From a checkpoint of a small transformer trained on Wikipedia: tied embeddings.
MLP neurons of a small language model. Each row is named by its layer, matrix (up: input weights; down: output weights) and neuron, and shows model dimensions 288-383. Each number is 500 + 40 x the weight over its row's rms, rounded and kept within 0 to 999. Numbers have three digits each.
After each neuron's rows, "fires on" lists the tokens most often at its 100 highest values on Wikipedia text that the model never trained on.

L5.up1798:511588446571494489472470491506423512538513528523517506504503489518499487429482508537427462474517485470513541508463446612480557485466484492463532485512500472493604544478486479474494420516508433504502501505530464427547511542492603536455548490486426540496504512523546473440451493515549535495
L5.down1798:493507535480576491581436521585546543494595529491489501529575469443455501453450554432461490474528460459566409482521515470528414516529533570432482470435543596522496469506480475558445550462492517471519545532523469425479497519553590509565513518607476510538547490476487488524443517531427570514
fires on: " to", " f", " | ", "| ", " Sh"

L5.up2119:554518488498490449481493514492480480492467374545548508505526492510457436579493503562513456510506456564449456581437501572493498504492503495450515521520494468551492548500539496466495470460542536531519527581441463548473448469427467503524509507564475495502468536542576461573439471500506543561
L5.down2119:493486536518465434442514448512477515487482461462479504489573477453506480450456519552675524544566452441538556559486514532591459530492429491547559541517523509434528569499527488471489487512544526608499502501409468441414577477438497523492537584518513534526533447562519459459487428527475555470
fires on: "′", "2", "; ", "°", " | "

L5.up2272:597458473557457472455499515574502532482506458476491448487481487536416489510418518504552491479536516507498507542580468470496433506569507569566621428431479501464462511559555505512503494462523499513474540451515517600495428462474539481577464505602504555489561421497480479551498517518443516500
L5.down2272:565477545489472479490553517461515594526434524408517558479513464491523475568430502500619501529482411479482458501467494500534424500505471446484467477527493516486457500514491442520503450493557524508505461520543565403510532519574566460471515470470543481496556473470507464571520498527506480524
fires on: "-", " in ", "1", "2", ", "

L5.up2112:542598456534534486516445526480542581506579490480490525505537442511548518547474486597463567445521430473511566473521449467552434471528576457518481418527548529450534509524528543433476514561527517533478512437503450494471484531497500573549547475441565454486623523559508533540437583515529543490
L5.down2112:578474445521517521470411554532502472549508448524524517554465568428483552522499461463477538521556489609550532514465415547450473536435487587441533543471591524546519446488507556553525448508532506447439540563458543493532492452478526588580520504494449526546486477476537487536559477493416527474
fires on: " to", " V", " K", " Sh", " Ch"

L5.up2539:519507575524457455476457527532448542510471509478550486435453477414534517458521472525526533500535468532486531486467470529522443457492558504451531544468442455533512556530454491532582481499520473517524490520490430511502430485544528479554498506458502488474525488504501544514522488504514526486
L5.down2539:526517484535538474516449495471513505507501558432513520465514496517530455487505470512604463515473473453478460498492512498496457476451560521537476510539518412512518507470500562502522489546569494420430501428525514449497497501525478503496452515480518499453471486477401521566497564420537499419
fires on: ",", ".", "1", "4", " become"

L5.up941:507522410544478500481482517556513549438477475516463463554498589524511422472582509505514476440447462507488494509483481593508614435471554513526431467444555525526446433565497421424452384494440531477520502507542444537543468544471572539494445532482501548526569487515510536534459514473530493517
L5.down941:601493470477515561549481522571403531480557485533505412512483454470380470436493503484425505579457456520559531465475454459545488559547565505475450539455444506464571445484530403469486477484447515498463425507540492536462414465491467518487526441476464507566430546476460509505467505548531471494
fires on: "–", "-", "at", "an", "al", "re "

L5.up2515:527536496531464468477514496508523520470449537458596493534507487522507426529481494496510509487500446521520490589504502493502526486475517499486480416525442488498511551431477480464488508451509480403522502470437506540504512536469484508545526567563508482472547535528514406466493524539507506511
L5.down2515:464466561472473494532497537499482524504489486515480494521512401424566551508460471522545484510501588481468532483431516490552463471548498404455449489493504469535481540547522439521553518467438527492517519527461470494473420494531502487475534464499481454411393512458450481582520431498519525472
fires on: ":", "′", " under"

L5.up1170:527452527508568513472497458595405488490547472520564537482608447535508477477525464489491493428456522474416513541456513515410511461513503525460443551482486531493601485502483487498506512490565502490545566569481577539490511482485502547494391529458400499490440458456498473518461486468519568504
L5.down1170:525549441491523430509532523470555561470498584539469485519586492497442484475470506514440480484472498514473472517538502513476481518498411536497547475593524497506500497550524517512507467478484408438545468517450465439504506528526422487509545485535543429489563515449496533491568489435473507520
fires on: "1", "| ", "–"

L5.up2849:540530408507525458504475532523460474472519506470581435527503528448506452452580472411541532482535466554470539496429542572545455522485451494539523495463514487435475483498526476523497488489510521501515528494479565485550480470520525481550507543486524540495486514493462548532528507494466489537
L5.down2849:493497514517530439576475514490444506478531499509431497432530584562476533569493488520727505530531471529466426512481506597527545576514521567458401526515474479558461467512505507441465474576562495539520521416567475464503480456525471481494524467415502564542573606505487533447510531431527517467
fires on: "-", " ", " | ", " de", ","

L5.up755:497514485544507575505529504467546559468509482551479406490455471480445504482469522458517594494494473483479547494497428426619590465506499482484484490468499554563570492493494442494551512467510434503485520632523425514494420492500510450504517498508507467471496510530533462487499503493557497460
L5.down755:466491523466536541504462547518450508426504586525442506571478476545507532473505526518601420517511475482477488553567455567512451451546529438429525480470597547508444522474521466549496470525534496444484505460501520437450543516480429526489507484475488520505465542444512466469467526513483452494
fires on: "1", "42", ","

L5.up617:541544497470464566467463586508558537463501482454462512497451510444541509459572506520548518505544469527525453584567564468490530476485531562527492549506509485515495570585401416512503559456495501435508572503514474536546495429478588437541483509459521480505528524449502585513497475476499510465
L5.down617:451451508444511440502500542491486483512511466513576586576456527431454468478492492462662463515526469570438502497442575531539439559483491401483489531455513479541455507523463553558531482424477550517505518537390422544510489447463568554561508464490399542472478495514478486479506557532555512521
fires on: ":", "\n\n", " | E", ", E", "- E", "C"

L5.up30:440502511498528494430492494535467553505454442541459572484451535472493512590518476514506509492532480544480529490471432528530567492538553490497522443485500488534536559536504469492447588487495494496491552510528552518555519534467489473517492463503462498535497395571542428448458460537513499547
L5.down30:489596465514473532493474538534511433459460469529528499536440543449383453460394520508500580503572471496525495464470539533551502474510476551524473476529530523440427510465505491490543444493457520468555482494449469552528491485576497419474472558485436477482474569529501526471451423469473425518
fires on: " | ", "2", " God", " Olympic"

L5.up3041:501512482521501522500533542524445558557443438486447511488491477482494538480530532493511541479498508473499503523459522481556538450454534484512527578467458461487596489490515443495507448423511502553496487496577477526492508525430495475523425554446513544506504508517541590531480457543432516479
L5.down3041:521475470526471520502487527505450509461529499538466481498475478449458526481453477502723536568530548481507556498501502465495611534509509395498567492429488493486515500508509448551506455475453517498501521507509538529421482475490490446590441512547505484533464471476516521517480520538505559581
fires on: "S", " \"S", ", S", ": S", " \"s", ", s"

L5.up729:507519484520471492495524494518481578587454532443530449432533507496537425435517515483469483479526453460487500509449452524516522494478419535521520427471486481595540475421454490478507432520459547542538473554472513579484444545479502456473546492454495484553495547540490507537489504475479535470
L5.down729:465419524514506469591460497537506554514485479492476539513510504444451525451470485486480437520519555527484525465479534464494490489505491521545515520518510509475539544497514519446435495552469498518483490499443495482518514496447497524504528461502546490545502548488466508479480481494485499579
fires on: " from", " to", " Pr", " •", " Cr"

L5.up2350:497544472526445455448434470533428519515525509510460539549468556526472462548496471532483534471465477510440482481485506396495535475513600500498488418521472536463519498502479461476514536493466567470552517448474507530539575551456522418467536535476462542485506502529519522515465495533503523450
L5.down2350:516549476515543481555489501424473463581462522504514520515461451464507506448548495480493477519539542520467506475469458513529559534430470488510532509456482458495459492451501479479523536587549600457516501534454403520538527514495496458502463527522440504458476577502478487473537483504527490567
fires on: ".", ":", " Mel"

L5.up1784:548445396491444500481516472499497460504505556571473581577518469514382520521485450490484504512430491513453495509450519437489498502460611505487525527524528537574504539513542553488579498521527553507534449517528514538498453515536470516513489593451466530572603505527548575530469474477470460520
L5.down1784:483507497543484467489456558483504533504501562572499535528489567456529491508543585409563514483528473535478461558512525563452517489519463483489570481444563534466485439431514549463519487503553554416470496464490472492513525511441477480497535512512454514535417490558517465519526443491523511556
fires on: "2", "1", "–"

L5.up1112:534491422527597444539576571564428485492514502492500527519399513525561504511502458490576540496526426518499500578508591536464531528453508538566579518449518610506427527526458535548542509415502489572488591502545550570494497488510559435557474463472479446452440478498463568516458565511512444492
L5.down1112:431443487489554541485550535533506455503466494507451460525473553497467526531458510480631400557433431449481513545500501535471526537474452557493493442508455498513355468578412489538532501465474490482514460521493470517479568410491442485513530523519517489487505454505459551496533556451539447574
fires on: "-", ",", ", C", " of the C", " | C"

L5.up2844:546502520535461501470458569448459454476473487520483504494497474493498542427582541441510500524533484552486416472530502479502492498566512477513461472374475478445469576527511503436554455499459465506435518512484491525563523507529508496512558444522457423520461425554465540555522523460461489494
L5.down2844:524486518559518545477489504534466552550512506516505530476485481536512426482444531429688489434499477484493539527465473437489545507403409477545488561534493498443514527468555486548477537514478530493425523420521473545450563520492559460497476466525468526525499520531506463491469510472453481432
fires on: "–", "\n\n", " | L ", " | W ", ",", "."

L5.up1532:516536491589470548492516540418439499511485516443430566540510514535445483451520483501490507498438478550462504514476434511478481428548572489528501537491438546436477580514461449482562467472478466492561520536532506538597496418408525498482421510472519511442543526462497464443483570510490537498
L5.down1532:505447502492515553471438521509503508528475556435491485516492525485464561487466454520658501523496461528521474408520459501562503469508512475423494517573476498497469554568451485551537504482519473496516488532502523480415528443445544490493528572551540529479400442479480478503488479574535512544
fires on: "°", "′", ") | ", " as a", " | ", " with a"

L5.up1529:464458515493468515485533516579428482491460538478518536525498536494527458514527466501493445516478469491516452468527491467590477404532566516502460470475510521533524511482526484499466534497549522495489519543531490494580503525409557486501465493456427543474518445465483546516532473524472455492
L5.down1529:570541466547449533426509575461521553482507506496455476559502544500481471451472532535441432463495505521483531555452477528531462516507473512453505441433512505494502496519524452495428523482427543568538469543577511478498533602483493521515493418489371512562425488581551454498430464454493476461
fires on: "–", "| ", ") | ", " | ", "-", "\n"

L5.up1255:488479504545430462551540554496523534455525401467489547539544499529503561474549553463465496539488444522440500507492508495566460469525525508501540533557448465433477458461573435544531501514452462525536563534483544479498494566515525453522463455475453429521481561501482474460488562528527462510
L5.down1255:502518422527554466497515548538491471498509455511456498515483480511518390497510504456475538533443458527514474565525510582511485467503450528479440455492557520481499497486518551425374492506508536575555518601450526477503547509560531499463496486566401503525499486471522414531480628556469506433
fires on: "-", ",", "″N ", ".", "–"

L5.up3058:486448493503435488503491515556537554521500477487451525459479581450404488498582445448475484519522517520484522492493444436596474503528583494525545452458458583484450506528522490528495496493493539453573573482481563513444455491443481485486437519482549440440533545511533583565527578487458437472
L5.down3058:543443497547486456531457511506478528427555532494535532512552537425640576487475534522423550451538556508530519519439549483512542439525425478574464489513524479521472534510535478480534510453495486494471536493480485546496481395568516528502486442499505534487498462476492461545541456498527547483
fires on: ".", " the first"

L5.up2347:475457430514494469519465509522527546573512543465486422511448563496458582454468485530494529518481477467433504498485529516525500465529422605565501494496427429556475512519529500517557465497517496463562568535491478503469416502485488512462521545475463439474532521569557490497484508501542535537
L5.down2347:512473536526527491577482403529497388472469487441524459532535485458470491423554521500611519429525461486487534528501535527538502564492547510543503513524558505536563470523474504493503530445504509496487532437506492511549494497530498526510478516470552499454536495464492525495444436530482512511
fires on: " H", ".", " | H", "| H", " in the"

L5.up1613:604500463514522505512511540405484566486511414527458519515490482481470486511524512536456464509425515465466438446512496477477516409526498571441477514471532531449477566495498512473501460482534477536476499497481542532515478461491478491540503509498542483541563538487473511497498472503511506577
L5.down1613:573456526468445510474508499512469495596471508532402519498502536496514484513469475521446456560534525547529498421450431535540483498555511560647544508513484518533464534516448504489506500479424440462509539514506537495569453555495495557495496481520500441555524512533512454449491525496479520515
fires on: " | ", ") | "

L5.up2827:563482591498463453431446505482478509479441495444514466541499490488482493555483559474502536473507467509536549507497489533502471496542555550492488569497563531542536460481475507466624465468628527444483465544487521531495531546505506510546559513466553441420468525514497508550487466505498492457
L5.down2827:523436494601505523517468515507489504531514502533507576567459507547520473475514488510446392437476449502435497556524479525432506494446474512592441574451597543523466572397429526478460453448552538505439480541484572556506487456514529507484395465548499528565503484543475503525502457540536566483
fires on: "1", "2", " W", " record"

L5.up345:540539506538498500465468534465582505441618490550505525516539439525534432495568511499500553456482469443517479542471515531494506562502504481460482453507496452474456558468545484498518485475576506548494508555497543467522500528503466512470511495506494536492512541445509459478464594472421535494
L5.down345:495533566456472501521513557507486511553503462516513537555475431479477512467480499438419470496506472456507466475506503543544521530519500441509478437466471456497520492468499499446534464509536526532518548485554448518464492510532430537492507512581507426505541511498508454460485534569538478556
fires on: " on ", "On ", " On ", " | "

L5.up1718:549500475508489488562532514518522597593500484539447527512572487527543521567464484475503474544539453514451542511493522513522468516502515482565463517553529516438499493494490539455514484409562435523574475525393474510476518516535518548498495480416476502558567517569461450471517531462466574515
L5.down1718:518482527503511492554439515465467495469519500482472522469506482527514499459488552523436460458471465491567474433371544545494482510560488468487519547527516433509504540523518448513498452558496457445443508493561434467556420492526582546478539514517517506444510482486492464508509506472516505390
fires on: ".", " H", ", H", " of H", ": H"

L5.up1034:539522478490441517486457565559472474509467475456560500480468498512491567513441532502514472529501469487512518544411522529523378486496476504440519496535548512484488528470573481430571507479471530466523541552506533490429572533526521474479477493449432459533506501523530474534446450494513506546
L5.down1034:501566473468462424476476478493547470531547496492430437453458481509453477486494478444756480505495458501548508506488462471439612549476452547512535469547520458414503446521488504499554482538504622521460524512459570558544471548484541522542495504488527495470518553479512523524475502485458436535
fires on: "| ", "–", "1", " | L ", " | W ", " | "

L5.up429:541461470484482561555566504552490506492551482529519500529528531536571479586428554392507563489525481493453516495470531550482489442479450455567527514516494486520514447495502474510496529420488502515551550495496451504578467476441485503561444581454514466461567507475556469521490504554475516436
L5.down429:444473506459539475489522508516483538548482490478501540516517514446433441549467543476421416482419524488403504586495496471527468547554485485511495580502472492512532469491539490487461567512448516498538541521474513540445474513436476498506494413383507531477521494485524507538518505540408510485
fires on: ")", "es", " They", "ers"

L5.up179:487528520477459509487504583522451450520501441432463528542430472525578409505499530458513521439521473566438499504512501509485478505455486509508548558530476477475496539520572453475459457456479526501557471477508443472560457522487510498453534526426482466475543542513529451505481479557445451474
L5.down179:447519483521519510480487530522487525462505494534463504536467478499484508526553513551529493428479469474520547505451476504540422462505567439592474447506501589487486483510491455429519525554556495473500492531458492561516493567468520423503466502492513510455453526458532539534427482436445509446
fires on: ".", ")."

L5.up611:514503460514509520556483541541512516523514459473509495549533490501457537416476479526516503479485477514511544526503515516429491561445499470481625571544463551488597481549496561449474419558531529524494571537569512556518507529532519522455519529483495522460500504507495469461446459521449485533
L5.down611:467498594539487472511539527579475505491477549507554421479509515499539561518565592443585511514451535501552455450495509514508560406428439521449503505532503504463514509456479486479513544473521504452522495456516433479468509480499452443505464489518536499524498482472532483530507443474445551486
fires on: "\n", "| ", "2", "–", "n", " P"

L5.up2470:486487510458463524480538555460490489478558493534488545549601498491580488539547562514450517500508505485567483496460545501503475383481579510485516544491514498495569529489528514437439540521526463474495513518581499479537569549508499543523473437487483549573475521438552577529479451610500515534
L5.down2470:510481450578503536436579500530439451502548484536515477569493531502550494492527461544513529558500611491483509566465467490529404496536511501508468483550485502571502466499536524485526462485487476453541482447499505456527470543519476498548517426464481540512518564575508493512527534458464540547
fires on: "–", " | ", "1", "| ", "2"

L5.up6:484432464549493554455495513500502546472485452527433543522457463441514467469487452458477434439474481562500508609569498467540522491491507516507518484492505514481477560497437413501479487490531533496505547488527543497546440450442572527497460456492454523528470531516556550539446424519449505485
L5.down6:527444553520420461472499449425547514489545492482440495508561520497436508560436510532485551484450459528518526492522534558448540516517572543531499458409486482544530482509520568498425509436475457525506520525544537477465518505455521497520559447491469480543470569579528516486467484473489493433
fires on: "′", " | "

L5.up2532:569434455523488509501521496535531487479551463506530588517444506570530572477487514492424551517519525518522489504496507531537465438501562511527457470407454463527485472511515496504492428467488513468420509476485450559557504480545530549477484561496481513517540506502499529529471435530453474577
L5.down2532:510467467499446544447463563469494462453513520524510508483594473528451452516493522516398489440469488496440526526484488536459460573449472448466573497478466575518513531483530517422522476531525474508554536540521514535527542461498422626567455510480470520496516479469489478428516537544518558504
fires on: " K", " P", " T"

L5.up2580:403437471525523509506494462475606570501516502522477435491514453441563521442532433435494476572583517489483512516529496514503525459484381452551434497515534474528613467463521470554478486566492511588528485509420469473531570562562523474482449490439510498555520525512562518550492472429551524523
L5.down2580:516499464546454540501459569452484496435458453480488530516506451533556482400521495510446549513462538459471491518582497487523445554541429400517571500519480521509599596469504506466458488536499546435533523468453549473517452459427431495478537514513563511478508571493462558509512501460504456490
fires on: " in"

L5.up2205:488550490490558534488482463541509472486517421432490510538539456488452467447538612508478519412531496571523503459546514462541508508553475489475498535495452460474572484556482494473496512410555502467482531498469521580534464548516499459493476489474447436464493525482510474483447522510476541503
L5.down2205:490445524479546505515414483458486501516498497488501463471509534482490475479507478480716485510498437421476494513505467497480471586487472456465494582481497486489506485420511538515487487532469499493519503488506452542499490471509511522551496469555508543462471517551545547495651502431530500524
fires on: "\n\n", "0", "\n", ";"

L5.up1687:557523514501533499493568547478518483468503407507527421566580519513497477522491462423568485502486529500524484524497484528476457518599467526462526508479536458533508513522513503488507521423447462450526552476445495553575490502404587436480449482512513462475532475568481596522506449509473558461
L5.down1687:416521491495516496512530487471495505505564470491489484497466535543507475534521531471869517509461507483471503511529478503513459514440447493512525461459493523509487466504485537518431518540519533528537511494468544492495517415508459506567488477441467512536565434490500530490427469487469472497
fires on: "\n\n", "\n", "- “", "."

L5.up91:487467482495457510516509496579517513504486453497437462512453448479500438521488558509486514461505453458494514540452546525560475494487493467497500457494424495460500517469468539445462477483502516502475539527525544528470453550480580586578427577512482497502511508536536456444548473529513444443
L5.down91:489566454539536563511526569522382455568466482486540554481517506537510584485445504531502455594540534439485509502499529500611512521505508484487485432486463472533526539452536468540491561569433517491507425585435433458483497430424553416527516456510502533519422508497475463504511493458536490578
fires on: " \"S", "-S", " (S", " the s", "===S", "S"

L5.up2416:566528459480545490514506516506494480421537510492605427564499524506468497416478546481487488477570478453532505531405482491483481510506528513506499482495481520487542539511497486439508453512563515545503496496501421514489504504493571492469581504514496478478532576548531448495412475496505592449
L5.down2416:551484440537511520576426547548532503497534538497518466572507480462431501414445569515430493534490476500543536465493443514489455482525482595510487528468538564533548511483494505489473591524451559576528502574490469406581481557489478537451542454554499465474564509524471500548491506493549510543
fires on: " to", "=", " at"

L5.up2923:511509465540500499490515458494468524431496494506519481451440430429498512418498506487534467478498441532516447492437444511458475513510581518564536433503459501545507541498474506525474481527524515521446499411477466520499472558499573433514460537483517506542506462502511542481478500465466427486
L5.down2923:528479533440521488469414487519457530483479462554447486563606515502526473514566441527616520490556542405441444482577506513556475468421453526508429509476528527431548499515480533565433528469514521510505555487536576459477505545515533557526486457462434549499523510559503468550454547505538451524
fires on: "2", "n"

L5.up1996:449517484558468484518445530520551438458610490494526446458475509415522526509506508514439513460483482533491494517440482466488437464508503499555523532525481500469455524506428480479557496476507446551507497473557492535532526519557519487549512440531433449557472517476491528555508497584485491537
L5.down1996:480566559523519535584487496507534473472540432546458502524559528551565485549433504478400442508523401451542554541473509504518485558429512466491473454513501435458468531503556497483545514564488575488461481526462564591484446559510516504532526562439488439470502524514484451536553492505493385431
fires on: " | B", "- B", " of B", " and B", "| B", ", B"

L5.up201:507470492524516486488485489520515524539423528475537514499523491483473480493567471438495521482556510563602539520476522484501441486536556523533485465453421433505488508459514444539512461464500503499498549504483535536538570535428496537528462527512494461460505473521473612493493564455437551393
L5.down201:547577547524482538465495442513428550471523551471503531492489487455490442547480436584855573519466514516483474461422471512456546467578442530461567464521468544500445523541512489471489412554501452486468432446495480519562485427549438545541459504510555536583548498500501473490516521456502546413
fires on: "\n\n", "==", "===", "\n", " ==", "===="

L5.up210:534513540516436455487571548432500503505525422513543523486434482483535512460476494483468496563535428480519429422547503471565508452521461499499566487498498503511496496564501473483444579517558518549486499531462570498446499523514520494473457487423548505519538471515428490459445563492453488435
L5.down210:434556486442519465435442511467532524457496443486510475564509466518503566474515476448599525554459520486510454433533491473535549468441486558515470423557510481487470496448466512457519537484493458470524548489558458561553506473490548432589545564559459463472583509507529510512487463462514499509
fires on: ",", " | .", " | ", "le", " Adrian", "ell"

L5.up1683:475520410470530442488456490530522533449598451545548519546512486507524457522496484494571546471451434512446529478420510575535481462532491588536462476540625547453497510466491473463525494491531414480579543439469466506487506497445567538497515542421511445510491565570487510488503543554543485545
L5.down1683:492444503482584500436487525437467462445526521474546468526543508526537467490518473616535474523503500534481602542586487575478467497561548477490609511459536455556574478530468526564460411520492533513508497520516517490448447497520439565540469479441521589419429447509475440563519507519540477499
fires on: " B", ")", " K", " H"

L5.up2720:487509413492507468558458508527441504463527499452460512496478446534524626452544505401474505495503486462491445588463464513450522514558455545460606508469495504484474526507590503468528445514548456484484533445573463502530544448483483483570465495495471509524453501483504497473505451509475503435
L5.down2720:457569530492496497466474520502524504501481531480603486500523475494484526514526562520444390458490432531499483455494512516511452473484423485506475479500501495555540504566455479493477461477450554462593566520480509529565487471444547551523519533577489558474546516508432483493563567582444585510
fires on: " B", " C", ", C", " in C", " L", " \"R"

L5.up935:485518422558527425507476479470471554484549472547518532519550460555533509454531540452499471576468549528508475450476531484487466438507510503520533530523529519450518498479552468471484478461459490454550488549435464477484497467511465461555506568446497544478594539476603460490507491552586485448
L5.down935:553538425497519501486388480525485541575473461504555431571506516450491482507511457535496464481494555479477480512546451519547511496526456452441559487499541478545480519528484515460565572457453459557542454580550558508485456519501543534512499485468433435538433499462504578555465502575444484486
fires on: "\"", "s", ")"

L5.up998:503492453494531526391478516512456515530525431536446468556505480501501472504540529544466472478505461490463524557417489527489482466402497538482506498509417461476484538486578473452499436479498527439488551554510487543539539492446532478532467500452445458461477517508545548532454469527424439494
L5.down998:501422504534514503476521471505517488498518502482503421477524479452526518523486415500598438457491570446457489503488507490509514520499525490515463449530453499506477501514512421526545548503419564457518520508521474502467408452566527536506487595542445498529536471454525525501538528519569469515
fires on: "′", ".", "°", ":"

L5.up248:484459491518520443464526484409485428455590488491503536501455443554586420428472504449451500494502554498489428499446479527409547472467530532546556480533506522502512520526579510501515502576467493546517606500468530470517480524454462505500488489454492567503539469598492478489456475521492434498
L5.down248:474452555542513537496551471503492494490550449512476439524554516493531548557536557462452577456514498497504504546447472499451477463439503473536497497480561568468505451438501455464526442495484506531501503551457556464492539511490446472523451575517444513541568539530450506454481554484526551477
fires on: "i", "bi", " study", " Si"

L5.up2293:557500447500479483541472581524453483509479483490551454531435483577519491423502540597510524511574424490470575546476488511515428448483532529525546479499489521461489431507506528512495404485545502532508559448454431553511532477547525505503465560529452534449522537526503401510485518474484469476
L5.down2293:488476526508481515577524507456537554494507542475506510556547454464506478445489511495478506495400538529472518484493500524487488507467465507515482570509488507508512510456553437476500504531438548580536490537485458476546434498459472558474508491560478512442487522539528496565522522481543520506
fires on: " of the", " to", " in the", " with"

L5.up480:451545472462536458422537516537533521485595464488581466536489462528505518512537524423492496523522525480486526531496473453505531410471478504487488517500468477568468445481561516467553520502482478437494520505509493500486506492466486454522492537418507460541529475502508534493522485544534490520
L5.down480:454514530415472576454519538470508462508507517499495489526490452481529536560471463505570545479429499524445505482599512539472501474476483455426482528435519535670489442506501437493564568514512592455465455554544500528493510531484494514521513528510498548465510496428595542484520381563499502522
fires on: ".", "ed"

L5.up2379:513513540495523486511472563504452453568547435600445564486566486482471463545557477513497557496474523503533523503541512510479500516521487484513520559492440478373505489474540438496529443531454480451476469517464477496561530540482476514507434518575491554546548517520514544459474612536497473448
L5.down2379:461483460493512456547462467544518501493530545517471443569474473476479574522528453537511465507514523486492505526482540493493500522509435578424474392378490466517522519468501505503488494509480485451515478484518454444491413433483516532557480481481531527445477538497495458430501495514501482563
fires on: ".", " what", " main", "\n"

L5.up2317:558554459475518473472453486557433519514467509528540509482500509542493461493517500537512466432617464534427595565498492436452460547506489499473459628442503509522526486459507549527532453469532492534535501532444563493512588515553469483519449472487491523505536546453499519492465531445511469500
L5.down2317:502469532482512487553534496575520517495469457537547476481557523483540566560416527520675455471502434529527496462524480496473440474505485456525499511463542485579494531508514495553515513508461508509446593521471476500546471484473472535568478458478551539489506435530460511507478470430519483540
fires on: "\n", "\n\n", "."

L5.up321:491471424507466407570480497493490547526525472544553469394526521477556495492574458516503493496576484464420468554516496533541530418436492518424510575486473507548502491543462468607544472462543476383555530497464486448459445524451544418496481503533453480477510540579497495520485522519524491524
L5.down321:525502455480502569523466517440537468510489508533523480515497457517503470521541510427605434464523532552535542435465477522493409435518497473509549514604460516521451521521407468540547441534516521506491521536449504587394539503510524526478492497531524542502494529494639488528504415518514517502
fires on: ".", ":", " | November ", " | February ", " | December "

L5.up17:515560436534535479446463521445489493523568493492480496512480452535554510512486505498480456459508433558494480506424438559518503562514530500479532517478457480487471515476526480500496491497512499438395519555519503494532475489477560375521502495479462528497520482532498538483506497531490548488
L5.down17:461471493513472512510528420570482477438550477515461455501415522484478482421454426533617487522568455496544467490503446496469594519514465516517514480516529449521494532493437498493559442457465481420507483530520483518493502523494458513512451517529512532549578453495562529496558513521507424552
fires on: ":", ".", " | ", " on "

L5.up837:531495480507527503492553488461546598437477498454492489449483476480532543475526457500531481444538519487518539550508488507529501551514499480558469481476502509540528532511463487551588469467558489469521457529465507540499486463538481418500522464476504512435524559542513495542485460472514507519
L5.down837:526512503569482525512519509506458532458531495537500474524448460488510497465493556541690476523465482529491474442477494529434440564493571454467513480448535556539559518503458473557500485530509541477509512545559556466513517516482448506491477534477495556473524467562485497512470547538527527568
fires on: ":", "\n\n", " in", " In", " in the", " In the"

L5.up1160:440496492546508478486504559582427506516480536478493492563501502528552506516569536507540493504495475525471512519475410493575532539555535513507493463515482560496523536474527441489520476483419505485529528504514484524573449497473522504489529509473522496469467461518473507494522493446558501396
L5.down1160:476539505442520534506447493524468509538498491532480537474487434498461484436500496502633366562515496414485507537531513532445484465514496551459490517537420515498498570460545483493448546494449516515453465621440488496469532513454500515469476486509480392504413590513488512518466493514554509502
fires on: "\n", " (", "\" |"

L5.up710:515566533529444519486482565462468462565445481491567597504501518556498501486556499515450477497453501488476483480577496479512531468514531602558492483498505467580531544471519419564469457442557512522562583494561480589499419575484550498444485487478487487560491580510527502503413524522500472487
L5.down710:533512538475405551485492479462411588438486547478489515498457440507500533482466482426550535527567469562460420454424449510486481544408462456532537498579551494505506410536463553457512522568562544469537485459481495510548543533498598550480452568474472458504540496523481457458501478570535586521
fires on: " | ", ") | ", "; "